config.yaml
n_layer: 19
d_model: 384
n_head: 6
n_kv_head: 6
head_dim: 64
d_mlp: 1536
vocab_size: 16384
activation: "gelu"
norm: "layernorm"
norm_place: "post"
norm_eps: 1e-05
positions: "learned"
qk_norm: false
attn_scale: 0.125
bias: "all"
tie_embeddings: true
parallel_block: false
init: "trunc"
init_std_qkv: 0.024
init_std_o: 0.00389
init_std_up: 0.024
init_std_down: 0.00194
optimizer: "muon_variant"
lr: 0.000402
lr_mult_o: 2.0
beta1: 0.93
lr_head: 0.00813
warmup_steps: 200
schedule: "cos"
final_lr_fraction: 0.1
batch_tokens: [65536, 131072, 262144]
seq_len: 512
doc_mask: false
train_tokens: 841100000
steps: 6235
dataset: "wikipedia_en"
MLP neurons of a small language model. Each row is named by its layer, matrix (up: input weights) and neuron, and shows model dimensions 16-111. Each number is 128 + 32 x the weight over its row's rms, rounded and kept within 0 to 255. Numbers have three digits each.
A block is one neuron, or neurons of one layer that tend to fire together. After each block is what it responds to, as a language model described it from the Wikipedia text at the highest values.

L2.up2:135119120121160119077131092099129123114132129106065083165149167189153144118168150121131104136110143136167135094179097100119164161199128164145149096102102170127138077146144115098116123134105098139121156137083150127176109153142133093140130052128164180140198123152087100134186159092053096133
L2.up460:102079124094111096111131149126099124102140097114174114128151115147190054082100160165085166107177109159122124166145139114097145175207107133108122178108108159073098110112148157115095161092126118137138099121146137149097108123098148188141135106200128197106107169149105079160121145123155148129
L2.up548:136133166158109134093133139116156119119128137124137122108083159169056137127062043155112115184101128162084124074098144174145061135073130113148184201120184120163189127125125118140121155096123141143108204133117086167191110182125168104155142140130117090179134164107159063213161116110149160119
L2.up759:059125177095158073141154102181119103114150125120123159140158173146087047096142151099112086143113089100223116127104121167112085089145115137104123136103185119140150134098197120158135078134143145087107132101118102127087109131161135166130082163166150093050159074151152138101135114135138087092
L2.up893:099139113106103097160124104116091111169063151173105074128088100157071162134144164137118079147093132130151169103086118139071126168185073129111098074103156073208132082144123155163140100165070159128161168143099117168131119134118096150131095144166123134131162107138118110145141093091113134146
L2.up969:110183112145147097087165150132115101119187139170085113129181148169068172123104111061118106202176155163125128097102119102102185104109156117102133146139174169168139103156123138139095181086129116073111158119136146102193117085102121150139130100091135129129129145128171076160090124098119092068
L2.up1184:127103067125132124083057172085137104096119182095134146146104131136068148185079182105131052105103130170128107061142142131167150141203101155106147114161139149144097091171160179140093108145139134175171142151093165112112167146134102157139117101144103102134096181198067149164140150139106138150
L2.up1370:126130112106132138148094113106140088143110172128125153143176080145147098096132171122086145162119127139127092168133117152145084109130125159096169148091108142081123118134099117098066137114149167090086173188199121120106128124109111153125145106112194103136133133144072099094173124135125128173
Description: Colons joining two parts, as in times (5:45, 9:15), citations, titles (Rambo: First), list intros; also "of" before place names.

L11.up32:113133161085126197125127146117157148155134112101146106083096118122190146095166098158072114114164107111161114109168117106104142108144150106090155151105156168110128096130097136079134157135107113160161104163098161141134131158178119139117113109115152118139104074133213128130120144163140121111
L11.up332:111127139124077140128152154103169106161109178131083155169190138097142140159094101157100124085110106154044130135145135148089121104135078122136071170153133107089102158135102128156118180140132116121094138130180168159160124157159125159059086143105150133156124083170137124179117129090109152149
L11.up499:094131135089125152137175087102133096202080111108139042125108143087172112129127143114125118176108119128155107135157187088096139102029164059133081165168201127132056066197150160119129121106188122122169146163174160112107117161147210135135077110116123115123178166164175115124152198136136157136
L11.up728:102087158090090119098101176070134167119139144081128107142156104175123136176111157153114051068110146106139206116094108126130171211109141147105099113104169097093138107130093171180137095142113134104147088112143161112102140090155176074119135115120084126105116137121164149140136143182121162138
L11.up761:054148108136113109140114107074166126093097133151139093138079159082124093142156162114056124117113132135051110131079147123151095147186193161105102141097160112093081125157144085165195108136097099159167164058136117155141070128141132159159070152130159051107197088147119121111143096108139084117
L11.up772:170235137113100143095130084165116139113164144080132165114101099080122155108123104111106105162203081145194159168075114116154080130162093139152129130148161074115150137124127138079158170105097171181127147099147120133130124059137101107129059110150144112082159168084075154148109138068078074098
L11.up953:105094180072125161103157111136137111137125146111123149121166161207112068075097148122147122125184116079000174131202129163128081132078230094114112136065158168168101118123167099180092153089116096140129155054130150170110106207132215114135070175138134118089191131142134124129131152185195106157
L11.up1501:130149090079094160118105117162195156167131151122137106145140114134103151105143129106078098112145114222107103126121091171091170149170110147129130135089167087145145119112144118150122132177136171138153119084091114142134083126137185134127136072086126159113147092176086118128093115166164149129
Description: Separators right after a number that expect a second number, such as the colon in times or track lengths (9:15, 3:18), page-range hyphens, "to" and "out of".

L2.up208:102131120173164129078105148116116154089123133179078130093141115161092127182166138146149099130130148153158071128086165139133191123150125167071175117158090114142084125140149101136041175082132102147153082160105150059152126106108096137134080149068184146105121127141138086184144138131139170145
L2.up264:080185119122136170102151140108162080101135092188096118123135104197122056091133117109144124182092123192152091150069080121159094147149088160149079104135102116110117106199139100102124109072172111143147111105093142139101117189059151101098100142183111133120136161141123128109108142133128152133
L2.up515:092136120140100127113145185145119101135088097131134122133101133125156165112198083121071129091192124114108090113159139130158103099154125152134085091179174173175179108108119145089162120160144168082180150050098098123076184105134174190149075094119102116101140192148116111123125178082136156153
L2.up872:087121161128059097077090165136076124082098071128095095155084123110150107135182107136091115113099148138182089143147157125165056098120151107107054057148112124112175088126212127143116110176120213114138129110165111132132185158163184169187082136115103165141077157139066122172113171168133109166
L2.up1182:126128118117105136103139120084152146061174143116081129132141119113100112135077055108090075155129116112162103133127158078111110113143167131155204123084089064111102160159100160133091131082152142124165120158157146149109157085182132164120122169125151148098139138160157157189066125164146093155
L2.up1194:061147200106082142132155090135149161152155174116082171129095104103136129137124200121147174163145131138132149103144118083164105122080080071095159139111144128135130156147136126184166139168099151072123143121120118094099087128126135132133111061115108071166072174136117141097099130133084142166
L2.up1373:100126088162146112117097185131127110110164133112135112184097135081064159155051127135160149180125107115063109174131141127090079126115100144102168178155143106094153109129129163118132102087059110192144116095102114100127130158116075132082132135135128150105138190153147105135182145151212191104
L2.up1419:135128198083094117072126164128152146026182104154119154141103129215146131121131110136125141202131094120151087179139156137184146122123142131142076132192101116148115094118130191089121142159086128147138116076101144180152165124121093087122173185121107174082091112105115080135116109141123162149
Description: Hyphen tokens inside chemical identifiers, number ranges, scores, dates and compounds (400-450, twin-engine, 4-3), plus line-initial list-item dashes.

L11.up38:114083151144151131119121126099240113130107135189188083142134159122181148118122127122071127086156159137129119109090081224098118143094128124101079125137112108154147116175149122148127079180170139154166140121089139086143165122125058058134115090083137123112051177133147090162165107067104131154
L11.up540:095170131146143111074129091162162110130102158144203097135163165102137093169071067095126217093106136127129119104125100115125128063115146167081091142168102124159154152119140126133104143125126149134125110119160142178135135107137126089115113116106128127130170171146098171111138127137080114114
L11.up603:099133162127084119080109136127121091122135150093089088127151165086113142114101153153171165072089157141150100107131112112118126143159095160119113084141097113170129106111109132164072114160169158119092179124237109124083175153138121152129162129114129085109130074135161107139089156114177192113
L11.up605:211094137104133147108097111136133094048142121120141175131145113149118099111139127099134150096098209127106100156132106140147135131087090152072087089126133094168143081073161130145087128151144102114140098138137152118127099111188076127184159142110135150147015131148132150086063137162177114100
L11.up706:077155068135126086174103118165204128125117096051125124100129102163150108089108119126148192122060194139117127079159170121117120113092188178090125163190117132104139131169209100098110085144131116109126115117145035137152140120157122149095094154125131083121111170111168129097111173107169095109
L11.up1134:114080132114170158106129075122108186136157124155135127139139186179107161055133113155104136129111139130119058173160072162139117187172182156046139169142124147062098159112157076128185056116194149150115147118199093046100120116183136134075141114148112121150095093166109118145102051143142103149
L11.up1191:074129134084192126144135166131150112114118111154134159174123189187091104131137122111139075141117174117141113155124141115076160105137087112196103121144104143135148064160093154122113120138127110157189132076146121162104130154199106106122130131136194075194129168127142114114098165148113109135
L11.up1505:099146102147064135156148128113136144122134137124120144077136140110162131107137196095139120211104169071109140135132135117155083137077181101154116064083090144101124157148131112125115115139131126156128060083255150100115124113129118156201091167117150152102191155134169147108137143101154130149
Description: Fires on was/were/is/been and the adverbs that follow them, as in it was finally, was never, was initially, ahead of a passive or past participle.

L11.up75:111179096116121110128146065088095075151088072122082056097105161143115097100065174096133083031110127159117120099066144105173182111091103156133175167130194109136150176120084135177096133129082138086181106179079121156138131103131140063143094124104131165159137159143123136159139152142117122145
L11.up415:119074121153092093114129130100101134047125153145156124127130150101104130180123114088124146189125134153036068124142141084089189173123070092124156081132095073058140122091144162193065185102142065120159110164124082141158098153086087152159111157118112120153096067102128156117105105139088127124
L11.up563:112084159128057177081085101189139147133085084123148179187168161182117155111151144066101111139102120115126146111155182110138162160150108114095087104136128114123128140204107110076121123086183059142099075074120074132103084067132129141132138159159132111118062109065162131048090132113163108201
L11.up673:150119120143100138122166116118118144087139103103115106135121115148059082150122129060126107104180150128065107125121153114094159116134171153079077111057128126127139159109136079191129096127125154149124147128198105136126119108122153121186117170147115125185112091108181107140177114134186092109
L11.up916:150079103101154095142120122122095097147171128129134193132166124149104090128128152096105075132101125134125120154161124155142152184052131098120112166130158177039090107160198102144156112144127097118124101117116135135111151090103115125118174108148115079158135137106211101127150173134113027128
L11.up1144:185075149159120155161117107148132137075114145059000072118155161087079167136157205150101118098158132098160116079110096085082113165102143098084087054171118142152173100103057207151168155119147127109141081138146154134130096167096190138146045159170130047119138107096115147147111113096145139113
L11.up1389:110073083106131118143150151135085124125072100104211154075136169142198088128185059093128098156186072138150127125175116164136121090137122155128149132099192158097073111220140105053148101116200128106170139121138121150126092187086114081117094141174117168169110145145176075118064173100184110142
L11.up1392:138104121110165110094160172107111160109142110146163119126077090149106066113141066101135096170165128187079113145176129096138102141150179114137212150133093176146134128159123081125103190160173141167127172054168125132078169152113167107113153129153139118140155133122109143143140140120102149132
Description: Hyphens and dashes joining digit groups in ranges, ISBNs, dates and codes (400-1849, 155-156, TAK-385), plus units or nouns after numbers (5.7 m, 341 people).

L10.up1428:123119198120090111139120080110141191178098141075171143148079151146110171184100160111090122161146125133204170124049122167101137101180083117120115176189127113131135079109071137232107142109165134116112170110106082131106138163175145088116167121158156108051141096158096114178170121153133179111
Description: Copular verbs opening a predicate after a subject, like is an, It is, can be, became, plus line breaks ending climate-table rows.

L10.up900:151175091132124149102107104121076113130108174131057108166129185155142157158086179121142126196137163126099094069127111168124129202126047120147162167128069120135141184127092158150147150160097144124174085152117103127114205139153143167159156179141123166108114137160125196157086071141139102105
Description: Connective tokens right after numbers in US census paragraphs and stat tables, e.g. the comma in "468 people, 169 households", "ages of", "who were 65", range dashes.

L2.up190:039078100102143121148119112175105097109124130094103201110133109115121093088138155143081128089098116175130157072140096140095095119102105106144129189061097097103087177092109105094136105094106166151124160139060110178061133095155106166146141184117132141170158095098144146147148153118081125118
L2.up359:091097187121126083131122143107126154089110108064121077139119108149122137121143123142102088082041141135172136122145091143091056182129133137081142099137206098114168081165114079133113122152173171142122099186076159128088142121133138098182092200147123163093162154158136191175144088143109133139
L2.up857:024057146134136169093163171109091090104099127138090154137103094186115111140164165121143090093119139127156172053096106135130070131151150142149176075140167121150179125206110092125148137087153107140088159146117228136100088099102160173120055127121141220142096154161108087114137140151086084144
L2.up1265:137078169153159131084093140088207082155126137115114182153203146186089132125116116129178112137200199086087085115080106140148091144186114112103117095153163122085133146136096083150200100109092119152133162157130135082103129093106130159128105112113144144129140209133158138131148096090088169123
L2.up1323:128104184145135115130146117096085122135179159057096157155106095139126142143152147129161093130159152075146103142148107072085100075078146119124166093088151121089099069102092090124120136142169107108100038166083121162074118090139172161132130120169132093138141096187142155164135166105091198091
L2.up1352:090154110132057108103142172111125109080122155141074121168089122137129123146170161151111149152155082098135067111144106134224098102193093115039117108114106150144162155076146175094137122095133178131106155115156123150087098149143097122062145107100122133110112142148186127127150131101080123142
L2.up1367:093123125095141126101141188153112156131142123118112072160141103150119093123130061118149116048139149078096133141145086102128074180122085138146147144121194097079138132125107057084111124141175157122155160155107113084108112123147152109174128150177134146147097131155101102123123135130139128144
L2.up1492:058153208142056146190072100125133077120109123057162131078182090146150153117122162134108171110093132103117154084113092094080130106196151167140155156114087136145089190145132109157173090126163129113174131180160135128067169127131187134141133121171098191160136115157185138136091123154125135138
Description: Forms of be (is, was, were, are) right after a long subject noun phrase, often after an appositive comma, usually before a participle: "Gargoyle, is turned", "constitution was adopted".

L10.up498:110101170102147146137089118067147094089152153109073126130156137102129102116078162137110093118138140117133126144164102150152140125155132147188081122117140086191133139134107156160121153135079110132131107087139146177161120189102120178104111109187129082148095077135145147221144108133067133140
Description: Hyphens, commas, colons, en dashes and periods joining two parts of a number, as in 16-17 tons, 1,470,000 and 16:00, plus month names between day and year.